Weights of a small GPT-style language model, trained from scratch on English Wikipedia: 19 layers, width 832.
MLP neurons of a small language model. Each row is named by its layer, matrix (down: output weights) and neuron, and shows model dimensions 384-479. Each number is 128 + 32 x the weight over its row's rms, rounded and kept within 0 to 255.
After each neuron's rows, "raises" lists the tokens whose logits its output raises most directly, leaving later layers aside.

L12.down1616 [168 130 144 182  99 175 145  85 105 166 138 146  84 149 139 136 108 128 143 135 142 163  86 117 210 139 151 150 152  90  84 130 112 147 106 127 155 104 112  98 126 152 185 158 114 133 105 148 106 115 117 121 122 112 111 145 158  98 185 161 121 105 149 101 167 100  49  81 142 114 104  95 125 130 110 149 166 171 178 138 178 146 117 124 147 129 162 112  98 139 119 101 133 124  95  75]
raises: "\" |", "\"", "\".", "\" | ", "\","

L12.down1269 [ 94 122 164 114 112 126 147 108  96 174 175 156 141 123 150 146  50  66 108  86 109 101 121 150 162 133 125 189 179 115  81  58 149 130 174 109 101 127  90 143 148 111 143  83 142 147 108 100 114 147  88 114 150 171 153 116  99 155 116 105  91 123 189 156 104 166 144  96 213  77 151 168  79 136  81 108 181 119 192 199 128 156 167 143 156  84 139 142 148 148 148 138 113 136 150 123]
raises: " they", " he was", " it was", " it", " he had"

L12.down1527 [146 105 135 156 135 172  89  67 167 129 100  70 102 155 113 184 121 108  90 111  97 147 117 159 124 102 136 124 125 126 140 167 120 161 126 133 114 107 150 159 107 192 128 129 103  90 136  90 124 139 151 168  89 129  92 150  51 123 162  80  98 108  99 129 126  92  65  59 124 164  47 175 129 178  59 120 138 160 145 136 200 113 111  82 108 207 103 107 112 156 148 111 147  99 136 147]
raises: " | Date", " | Year |", " | Notes |", " name", " Rank"

L12.down59 [172  98 113 164 185  88 106 154  54 140 127  83 143  63 107  97  85 103 126 139 143  70 123  57  75 146 126 104 146 123 122 114 181 158  78 139 113 142 120 133 141 122 162 132 129 130 159 101 161 128 124 135 120 128  89 107 122  79 115 165 106 118  88 176 124 190 194 139 117  95 137  99 166 118 137 139 113 107 114  92  92 130  92 109 124  87 150 208  69 223 111 144 138  77 137  75]
raises: "ation to", "ation,", "ation of", "ations of", "ations"

L12.down2564 [143 211 173 151 124 140  74  73 130  92  84 148 139 105 178 179 125 168 141 166 144 103 135 140 144 140 142  99 128 140  73 131  84 115 116 147 126 120 165 184 132 142 164 130 156 110 135 132 138 159 125 153  94 123 134  76  74 105 115 154 117 114 139  91 170 129 147  74 153 129 105  36 131 136 118 101 136  72  63 128 132 144 125 147 186 103 191 116  99 147  98 129 139 121 144 195]
raises: " others", " other", " more", " people.", " candidates"

L12.down808 [ 64 170 113  97 139 119 233  69  81 104 150 159 114 157  56 120 135  36 117 213 158 110 130  83  31 103  98 126  40 147 145 127 124  68 145 120 126 157  97  95 117 139 154 143  65 143 100 145 184 137  84 142 126 105 128 125 115 125 112 177 128 105 117 156 126 110 107 111 114 130  97 126 137  97  96 114 159 110 116 163  86 116 189  76 169 176 160 100  98 138 104 130 158 102 120 106]
raises: " for a", " for an", " for", " for his", " for a new"

L12.down1786 [167  65 119 214 153 136 131 154 108 148  92 113 117 107 157  92 181  83  71 168 189  84 114 115  63 142 109 137 132 173 180 139 120 102 134 143 109 143 142 124  91 109 175 108 139 161 138 186 139 114 102 175 127  97 140 138  95 144 106 101  87 139 123 142 154  43 111 145 120 137 116 115 196 141  93  95  82 155 135 106 132 171 120  92  74  89 121 161  96 145 116 127 163 119 123 127]
raises: "one", "one.", "ign", "ise", "hes"

L12.down41 [157 130 172 180 142 138  77  96 104 111  84 118  99 168  80 163  87 126 104 104 110  62 184 141 141 140  96 100 147 122 144 146 104 135 115 150 114 140  90 145  83 112  68 175 128 135 157 179 128 138 147 100  71 111 151  79 114  96 114 142 164 182 109 168 112 109 138 126 143 114 136 129 118  87 145  91 169 165 107 120 137 101 199  96 121 114  97  90 141 111 131  87 142  97 174 166]
raises: ": S", ": N", ": T", ": M", " ===="

L12.down2384 [191  82 157 149 138 109 177 117 110 143  81 114 147 119 108  77 143 134 145  89  91 135 123  97 142 186 144 145 123 183 158 122 108 135 101 158  96 159 107 178 142 114 166 123 132 162 189 159  76 148 161 149 133 137 149 130 103 123 150 114 149 109 118 141 134  84 138  99 158 157 116 152 170 146 126 149 155 137 159 149 127 133 195 104 124  78  86 197  63 124 143 173 128 147  81 123]
raises: "',", "'", "', ", "'.", "’"

L12.down90 [124 101 141 117 140 102 149 142 124  97  80 109 132 117 129 106  91 114 148 144 181 126 167 116 149  85 154 175 246 118 107 189 145 161 132 108 117 106  86 188 147 139 121 100 159 167  38 113 119 108  84 133 133 120 138  91 122 111 142 152 109  83 166 134 147 198 194 176 129 129 155 155 106 123 112  95  95 124 161 125 134 179 106 139  94 136 106 207  96 188 127 142 142 157 121  76]
raises: "ric", "rian", "ren", "rice", "ster"

L12.down713 [ 73 122 191 131 171 115 121 124 167 143  91  81 165 116 107 161 115 164 112 136 140 153 173 162 132 117 166  83 126 156 112 124 126 142 110 128 109 105 165 138 174 162 134 167 142 111  95 127 171 147 166 190  85 120 139 122  92 137 139 117  95 105 177 163 131 110  99 132 144 137 164 127 140 187  82  93 140 168 135 106 111 103 140 117 137 145 117 123 107 151 186  66 146 117 125 140]
raises: " chair", " Secretary", " Minister of", " Governor", " Prime Minister"

L12.down2115 [119  67 138 115 157 113 158 199  65 161 106  61 111 115 172 124 141 118 208 200 136 112 108 189  88 147 124 133  85 162 131 154  65 124 142 129  95  96 189 124 159 137 132  93 149 115 159 121 115 106  86 140 105 109 157 117 195 129 144 139 124 101 136 117 162  90 165 193 156 156 145 110 131 125 130 114  96 107  94 146  90  78 131  88 145 106  95 117  58 157 125 148 110 143 148 122]
raises: "on", "on ", "on |", "on (", "on,"

L12.down1585 [108 132  92 141 150 113  69 183  76 161  92 119 132 167 137 108 200 125 156  86 145 110  67 143 139 131 151 186 172 112 151 190 127 134 102  71 117 114 139 199 165 122 173 142 122 133 163 100 105 100 132 108 109 114  91 116 103 113 143 116 125 131 123 137  99  71 137 138 100 152 105 143 104 164  55  88 126 151 120  66 137 142 158 103  86  95 138 128 199 162 138 131 152  60 147 137]
raises: "ember", "icro", "aster", "ic", "obile"

L12.down129 [124 152  53 119 106 175 119 155 187 129 125 168 129  88  73 197 123 146 153 101 127 111 179  94 133 125  76  93  83 136 167 162 125  94  28 121  63 140 145 162 108 184 128  85 176 111 140 156 106 146 195 124 152 112 175 161 176  97 245 160 131 139 122 145 170 115 189 108 136 134 169 147 122 186 123  92  76 157 224 124 103 158 154  72 148 135 114 164 124 104  77  92 117 130 159 125]
raises: "ize", "ify", "ically", "ize the", " out the"

L12.down3234 [129 184 176 107 137 146 148  70 129 164 106 112 114  86 102 136 113 131  81 132 176 123 136 153 114 121 146  83 127 174 139 103 142 187  87 108 183  90 100 126  96 154 143 180 153 156 106 134 139 103 100 214 148 106 115 172  57 161 153 175 147 115 129 174 114 136 117 170 144 166 119 175 187  93 133  98 116 146 153  96 175 129 177 125  99 125 184 151 136 162 149 166 149 187 133 116]
raises: "ated and", "ations.", "ations and", "ars", "ation was"

L12.down2275 [153 200 108 157 169 111 155 104 167 137 148 113 135 120 163 146 131 109 175  59  80 148 182 127 117  99 165 169 139 158 140 142 111 192 182 121  88 161 120 186 118 132 109  78 130  53 137 108 104 150  78 161 116 153 119 112  98 164 146 136 117 161 142 146  81 150 147 170 143 132  92 129 138 111 101  84  74 100 136 118 133  86 153 140 128 114 180 118 151  84  86 134 167 131 131 124]
raises: " on", " on the", " on his", " on its", " on T"

L12.down1043 [142 110 106  90 149 149 112 118 146 123  94 118 151 138 135 130 125 152 124 110 159  78  87 154 124 114 127  91 146 137 108 109 186 117 157 102 116  79 123 113 104 183 145 107 154 158 111 158 112 123  99 180 114 163  93 133 115 135 127 103 146 122 120 105 139 168 181  93 156 125 177 138 146 183 102 144 144 117 106 165 114  91 163 162 130 135 125  86 110 128 164 155 142 115  93 120]
raises: "s\"", "s, and", "s were", "s and the", "s==="

L12.down1905 [102 160  93 130 118  93 116 104 136 156 120 145 130 176 137 105 112 199 160 118 144 200 115 117 124 109 159 130  84 166 181  99  48 137 112 107  55 160 158  74 121 167 143  96 177 109 149 130 168 146 157  83 135 114  86  90 184 145 156 147 144 145 140 205 143  72 128 150 161 167  73 123 137 127  83 123 140 136 140  90  95 128 167 129  75 129 152 141 148 158 119 154 123 166 153 131]
raises: "eter", "em", "eries", "isc", "at"

L12.down2484 [144 123 128 118 121 161 136 122 139 143 149 112 183 127 103 124 122 122 138 119 121 113 161 135 176 126 156 169 153 132 135 143 130 111 143 139 155 157 134 149 204 124 170 122 127  75 143  98 101 122 160 124  94 129 120 118  84 163 141 168 189  96 183  56 101 135 183 103 130  85  48 153 128 150 172 129 108 148 156 157 107 153 141 201 123  88  92 151  98 149 148 169 176  56 104 145]
raises: " control", " jurisdiction", " majority", " seats", " itself."

L12.down2488 [ 94 106 162 161 111 151 153 108 121 117 141  86 104  99 117 188  94  72 133 117 129 123 142 137 144 104 138 120 165 145 154 114  91  85 101  81 124 118 110 127 174 186 143 138 121  60 135 152 182 131 141 125 115 166  74 148 171  92 109 135 137 158 104 120 119  84 163 138 128 124 140 142 154 204 142 129  87  86 136 125  88 135 124 163 125 124 131 129 156 110 111 174 107 117 148 175]
raises: "g", "ms", "t", "tr", "sp"

L12.down1799 [ 81 196 121 158 131 144  59 126  87 169 119 117  95 157  82 170 153 171 161  83 143 111 108 139 105  98 107  92 156  91 118 141  98 166 112 111 101 120  73 146  91 126 161 104 150  99  77 203 150  96 200 166 154  84  61 197 149  99  63 129 135 130 140 140 104 118 115 115 150 153 117 182 112  84 167 176  85 141 170 157 113 106 107  77 105 163  87 100 135 164 161 142 148 136  94  83]
raises: "-", "-day", "-w", "-n", "-b"

L12.down2902 [ 97 154 133 121 138 225  97  91 140 185  66 113  85  90 184 125 176  94  96 117 189 134 128 191 159 138 142 169 122 126 112 124 137 191 101  78 122 145 170 138 136 119 134 136 156 118  98 133 165 109 102 144 114 118  82 139 121  92 126 128 111 123 168 144  96 138 101 131 131  81 118 134 182  85 121 137  99 140 139 140 141  40 128 143 140 111 106 116  96  75 166  86 140 100 127  97]
raises: "g", "d", ".", "ph", "l"

L12.down1461 [137 112 101 147 123 139 120  85  96  55  83 136  85 141 115 154 134 134 138  87 137 152 124 144 135  98 164 168 168 135 156 133 129 114  65 119 151 179 121 131 126 202 121  94 154 125  96 194 120 176 141 104 115 121 174 118 152  96 137  70 129 120 183 194 135 129 100 140 164  79 129 135 164 143  89 106 108 108 153 145 163 123 144 140 110  65  82 116  40 113 113 103 142 100 161 134]
raises: " des", " de la", " et", " de", " der"

L12.down491 [139 136 166  96 101  33 145 145 147 128 125 111 129 108 146  98 150 113 108 161 179 125 135 207  75 136 122 119 134  91  68 100 147 167 130  98 114 159 103 144 132 165 121 180 104 162  74 145  97 166 167 152 120 126 104 143 158 153 170 165 117 106 134 111 127 137 103  93 114 156 150 138  88 131 106  75  82  87 124  41 113 169 117 122  55 168  93 109 118 145 114 169 133 124 135 132]
raises: "|", "|  |  |", "|---|---|---|---|---|---|", "|---|---|---|---|---|---|---|", " grown"

L12.down392 [145 117 128 165  92 142 127 105 135  90 150 147 126 159 143 150 233  73 146 138  84 136 151 108 118 163 100 114 117 147  88 127 103 101 185 170 152 178 117 122 109 178  85  91 128 167  94 119 146 118 106  94 118 180  72 145 144 114 102  96 159 149 113 151 121 130 167 120 125 104 101 161  87  94 182 125 113 183 130 147  92 149 103  92 182  66 146 112 119 107 191  82 196 141 130  65]
raises: " operator", " candidate", " member of the", "ist.", " leader"